Part of a small language model's weights: MLP 1600 tanh GELU, LayerNorm before each block.
MLP neurons of a small language model. Each row is named by its layer, matrix (down: output weights) and neuron, and shows model dimensions 240-303. Each number is 128 + 32 x the weight over its row's rms, rounded and kept within 0 to 255.
Before each neuron's rows, "fires before" lists the tokens most often just after its 100 highest values on Wikipedia text that the model never trained on.

fires before: "s", "ed", "ing", " in", " to"
L7.down1389 [152 177  97  68 144  98 178 117 186 110  90 107 149 125 105 133  91 135 120 157 130 115 129 111 171  82 182  53 138 189 101 144 131 113  86 146 128 184  78 199 135 140 116  95 167  89 126 102  88 150 108 156 124 109 189 200 122 104 101 111 181 133 118 137]

fires before: ",", ")", " (", " a"
L4.down1401 [170 155 106 172 122 126 132 128 134 112 158 120  64 176 145 159 146 187 126 110 124 116 141 136 173 128 200 171 137 117 140 157  82 180 127  69 137 148 133 135  94  93 121 105 139 106  56 147 118 130 114 120 136 155 176  61 155  80 113 125  85 126  84 145]

fires before: "6", "5", "4", "7", "to", "9"
L8.down1082 [122 190 139 125 145 186 126 145 220 127 103 124 127  91 132 147  45 104 130 130 167 139 118  98 186 118 117 135 176 126  84 110 167 109 136 147 172 135 138 115  96 113 144 166 173 154 100 135 101  99 113 167 127  50 178 169  90 121  93 144 135 139  87 124]

fires before: "\n"
L8.down3 [152 122 137 152 116  72 139 150 175  84 102 134 135  58 119 137 161 166 120 123 120 165  91 175 128 107 152 109  83 175 148 165 153 129 121 117 188 102 174  79 134 151 149 113 120 129  50 119 143  80 125  90 165 141 155  86  98 188 131  89  84 205 108  85]

fires before: "0", "9", "-", ".", "|"
L7.down1176 [142 129 185 102 114 155 169  99 151 136 168 162 102 128 116 120 122 140 157  98 126 104 143 109  86  70  91 124 177 131 109 169 133 124  68 178 145 130 125 150 147 150 136 171 141 154 116  96 154  88 134 164 146 113 100 130  71  78  66 128 117 143 106 135]

fires before: "1", "-", "7", "6", "3", "\n"
L8.down1176 [119 140 140 147 137 125 117  98 162 128 143  88 110  59 141 125 131 102 148 136 151 126 137  66 133 112 152 167 114  99 135 122 118  82 153 169 136  78 157  71 174 108 155  93 157 126  95  89 130 130  72 128 107 105 126 134  77 137 138  99  78 166 124 134]

fires before: " ", " |", " —"
L4.down222 [162 121 137 147 111 103 175 135 135 167 144 210 138 152 166 136 140 147 164 183 112 183 157 163 146 131 118  72 160 152 166  85 142  97  97 191 132  93 143 149 111 195 161 134 112 138  86 115 160  82 128 151 137 138 146 150 131 130 100 119 151 182 124 126]

fires before: "1", "2", " ", "s"
L5.down635 [186 215 189 149 126 138 158  53 161 144  70 122 108 185 107 165 130 143  98 156 132 150  78 123  57 156 147  84 192 107  93  97 115 100 142 133 106 197 100 133 134 163 161 134  85 143 161 189  70 135 107 141 101 103  74 185 147 104 139 136 115 143  89 120]

fires before: "8", "3", "9", "4", "5", "0"
L8.down802 [172 156 150 165 130 132  92 122 183 132 109 153 100 198 143 155 114 104 198 167 135 163 157 135 118 207 110 168 124 148 143 120 114 165 139 145 179 160 132 111 131 141 133 106 136 149  95  97 111 149 111 190  89 159 132  98  88 132 102 163 151  92 140 117]

fires before: " ", "0", "\n", "1", "3"
L7.down1041 [ 64 158 135 155 178 142 101 155 131 129 101 143 140 173 138 132 131 100  84 174 147  92 198  84 150 123 137 153 135 116 128 140 140 130 144 171 152  52 104 129 107  99 163 147 107 178  90 106 128 107 141 173 113 115  99 115 114 157 104 108 174 149 110 138]

fires before: "1", " ", "2", "3", "4"
L8.down1534 [103  70 180 148  88  97 113  93 143 147 101 127 139 142 141 103 186  88 148 109  87 150 147  99 143 147  85 137 130 141 137 127 121 101 122 160  54 148 117  95 183 172 172 173 154  81 170 148 142  90  89 136 100  77 109 169 160 156 146 182 127 198 123 140]

fires before: "6", "5", "4", "7"
L8.down1446 [191  86 105 168 116 106  73 157 135 138 148 163 124 118 153 119 135 136 123 116 126 125 157 164 123 115 156 157  95 133 134 146 137 137 165  85  95 114 104  98 160 100 136 154 113 188 124 186  69 107 118 100  55 147 156 126 122 142 152 154 126 173 138 121]

fires before: "0", "9", "1", "5", "2"
L8.down962 [116 154 146 179 124 162  93 135 119 189 142 116 175 156 124 105 226 228  97 114  88 149 166 167 171 135 137  61 145 143  91 107 151 128 134 126  92 157 121 109 123 124 115 141  95 100  83 155  79 159 122 157 173 179 120 105 129  94 115 130 100 147 112  82]

fires before: "1", "9", "0", "2", "5", "3"
L7.down600 [137 142 138 136 137  95 114 148 176 112 114 137 205 139 126  87 139 146 122 156 197 159  97 166 140 116  91 132 113  60 158 107 160  94  89 124 125  98 166  76 201 169 207 185 123 177 131  50 107 100 133 163  96 112  64  90 127 130 130 149 150 198 123 145]

fires before: "1", "2", "3", "6", "4"
L8.down230 [144 146 127 141 122 145 142 119 173 165 129 107 108 147 176 129 168  73  84 102 121 117 104 133 194 146 103 150 139 137  90 103 123 133 129  96 109  78  73 127 133 139 152 181 145 204 129  90 129  87 118 124 126 114 146  88 115 153 175  87  97 195 138 183]

fires before: "4", "3", "2", "."
L8.down1363 [ 95 129 160 142 136 117 150 128 166 116  91 168  94 172 128 126  85 123 110 109 108 125 150  94 123 158 170 145 134 154 131 130 140  87 164 131 165  58 102 147 116 115 178  82  65  94  58  40 159 139 111 155 115 109 126 135 154 146 126 130  97 126  65 153]

fires before: "9", "s"
L8.down249 [135 160 148 135 175 202 136 111 187 132  94 159 100  95 114 110 129 151  84 180 115 121  97  73  73 147  92  88  88  95 121 116 127 156  91 105 160 160 114 171 126  67 126 155  49 172 154 127 108  83  58 182 181  92 148 121 188 166 111 176 163 167 141 166]

fires before: " ", " of", ":", "s"
L8.down1078 [152  89  94 128 127 173 188  88 140 123  99 126 146 135 165 129 106 145 119 147 133 121 136 139 124  86  81 102 140 139 129  73 142 186 161 108 129 172 108  87 113  72 135 125  62 115 118 143 102 116 134 172 142 153 148  98  88 113 136 182 193 151 100 100]

fires before: "0", "9"
L8.down189 [148  67  92 107 115 144 105  77 108  77 132 111 148 131 160 141 170 147 131 117 150 127 197 135 149 146 141  89 110 170  59 160 119 108 100 121 110 168  92 156  93 105 163 196 205 122 130 162  84 127 104 151 143 132  15 137  88 161 104  96 153 124 155 146]

fires before: "9", " |", "8", "7", "–", "3"
L5.down476 [ 73 178 121 148 201 199 160  94  88 128 135 119 160 111 155 114 102 125 119 144 136  98  90 131 118 132 124 170 151 122 120  92 107  75 171  60 112  90 139 135  77 144 155  88  77 165 188 116 156 121 103 204 151 156 150 148 122 122 150  88 129  95  89 107]

fires before: "-", "|"
L7.down346 [175 114 117 171 172 142  96 130 146  95 141 160  67 191  93 128 122 157 133 159 133 145 145 155 101  72 107 130 121 136  82  98  79 133 149 157  86  92 139  85 144 147 125  67  80  86 143 144 159 147 143 206  18 132  70 125  97 106 150  89 197 123 120 134]

fires before: "s", " to", " the", "ing", " that", "ed"
L8.down225 [149 125 181 100 197 131 130 110 125 138  99  33 142 101 139 130 116 118  98 167 123 172 156 121 188  43 164 104 132 101 161 131 152 154  81 171 148 101 107 143 143 169  94 120 137 161 141 129  95 116 108 177 110 115 156 173  96  97 135  72 198 158  98 177]

fires before: "9", "7", "8", "4"
L7.down0 [144  86  62 140  72 135 166 122 120 139 100  81  95 174 129 118 118 123  92 114  84 110 166 102 128 170 119 176  80 122 123  94 183 154 169 194 188  63 132 125 137 112 123 113 139 145 148 102 161 131 110 121 162 105 128  79  88 159 105 120 148 148 147 156]

fires before: "s", "ed", " to", "es", " "
L7.down1040 [130 113 113 112 163  87 126 122 110 139 146 144  99  77 147 110 131 158  87 171 161 161 144 133  63 192 129 153  98 152 127 166  93 111 128 142  73 154 114  92 123 175 163 190 177 130 161  99  92 145 161  99 170  92 154 198 159 110 100 152 135 118 150 120]

fires before: "0", "1", "2", "6", "3", "5"
L7.down270 [156 148 131 190 114 127 129 123 120  91 145 121 167 137 123 146 103 112 170 159 120  82 171  99  89 129 141 130  80 115 152 174 115 159 180  87  81  94 144  75 170 154 167 122 133 150 169 138 152  82  88 126 104 122  91 159  95 156 163 106  99 170 143 123]

fires before: "\n"
L7.down121 [122 180  96  64 155  86  80 107 224  72  52 137 126 143 134 121 106  91  96 150 157 122 194 156 149 186 109 146 182 165 168 113 149 165  88 137 169 119  94 145 135 125 133 100 116 131  94  89 146  81 156 107 133 170 132 115 136 119  65 163 139 123  98 144]

fires before: "0", "1"
L8.down403 [134 124 102 108 161 151 105 185  88 122 115 176  45 119 114 147 109 154 122 140  87 174 130 114 188 124 160 133 157 140  85 118  72 131 146 146 163  90  75 145 122 140 109 166 156 169  23  93 128 136 134  88 135 140 125  95 125 158 146  69  88 178 117  79]

fires before: " |", "\n", " (", "2", ")", "0"
L4.down1022 [155  84 182 110  88 126  53 127 115 113 155  84 143  77 142 140 155 209 117  69 164  77 135 168 144 165 156 139 136 201 158 112 127  52 157 180 195 160 167  93  64 136 153 123 128 152 105  89 115 107 144 150 153 122 191 112 168 131 138 121 181  80  80 131]

fires before: "\n", " The", " He", " In"
L7.down350 [137 141 152 131 107 115 106 137 162 157  77 100 130 156 112 107 113 117 107  79 179 165  93 124 119 121 110 123 108 109 119 127 179  91 113 120 136 113  52  88 138 147 164  62  95 104 170 112 186 117 179 146 160 152 128  94 110 155 142 135 161 146 117 123]

fires before: " |", ")", "\n", "8", " (", "s"
L8.down232 [148 173 180 137 109 102 179 124  89 143 123  83 155  88 112 143  78 113  79 130 166 115 174 206 136 183 123 142 223 126 157 124  69  82 113 113  73 192 111 131 156 140 110 115 117 110  94  98 172 123 136 104 140 115 147  86 155  89 164 159 125  94  76  99]

fires before: " to", "ed", "ly", " with", " in"
L7.down810 [169 176 159 125 206  91 118 111 146 134 160 153 156 117  89 120 171 158 112 110 136  92 117 153 105 101  99 113  94  66 140 151 175 115  97 123 100 153 159 108 109 181 126 147 104 156 105  63 117 203 118  83 124 123 145 207 216 134 115 183 138  94 174 184]

fires before: "\n", " "
L5.down389 [145 136 152 150 145 116 143 150 190 129 124 134 129 170 192  70  94 145 121 138 137 132  98 113  99 184 106  98 162 176 151 134 158 117 103 116 181 132 116  95 115 165 168  86 134 140 127 190 133  86 140 117 142  94 133 117 103 113 107 142 132 158 114 110]

fires before: "8", "3", "9", "7", "6"
L7.down985 [101 128 141 107 106  81 107 151  93  96 157 171 129 186 111 193 162 144 108 171 128  40  93 133 123 145 100  46 121  88 136 175  96  67 104 149 136 177 138 119 141 152 150 126 168 106 128 119 152 122 124 182  92  69  77  94 152  80 162 153 186  71 173 114]

fires before: "0", "1", "2"
L8.down1451 [ 96  98 149 104 172 109 140 155  89 151 158 102  99 179  76 179 126 129  90 143 128 107 147  73 160 112 111 107 114  91 131 135  92 108  98  93  94  62  85 116 129 165 125 111 146 131 234  73  92 138  71 134 110  75  67 163  93 166  78 155 161 107 120 115]

fires before: " |", ";", " (", "%", "7", " m"
L7.down1298 [202 125 192 147 140 124 163 107 102 106 139 119 121 214 138 173 150 103 135 119  85 143 153 112 127 128 139 159 147 145 143 144  55 140  72 133 129 108 119 148 215 103 107  74 142 183  77 128 122  77  87 104 120 164 146 119 146 154 152 146 116 104  84 178]

fires before: "\n", " The", " It", " ", " In"
L7.down30 [128 207 138  71 150  82 147 176 161 131 153 133 211  98 124  68 167 134 148 144 105 108 200 133 174 127 123  90 133 183 113 110 132 132 120 191 131 138 133 102 151 121 112 101 126 107 126 129 117 117 140 167 215 143 143 150 114 124 123 182 162  96  95 101]

fires before: "9", "0", "3", "5", "8", "1"
L7.down1411 [138  87 115 142  46 158  99 148 102 126 147  97 147 141 100  94 119 156 103 117 157 128 115 143 117 123 125 176 107  57 151  80 115 130 150  96 152  97 117 120 119 121 128  71 125 113 116 126 167  78  81 154 183 165  86  98 134 134 192  69 131 155 146 107]

fires before: "9", "0", "3", "6", "2"
L7.down460 [177 207 148 144 125 158 158 146 112  71 131 146 141 126 132 139 117 167 123 172 136 111 180  78  53 157 121 166 103 131  75 144 111  70  94 120 159  68 133 145 157 117 140 159  82 153  91 129 133 121  88 149 174 147 141  94 114 100 105 116 123 181  96 159]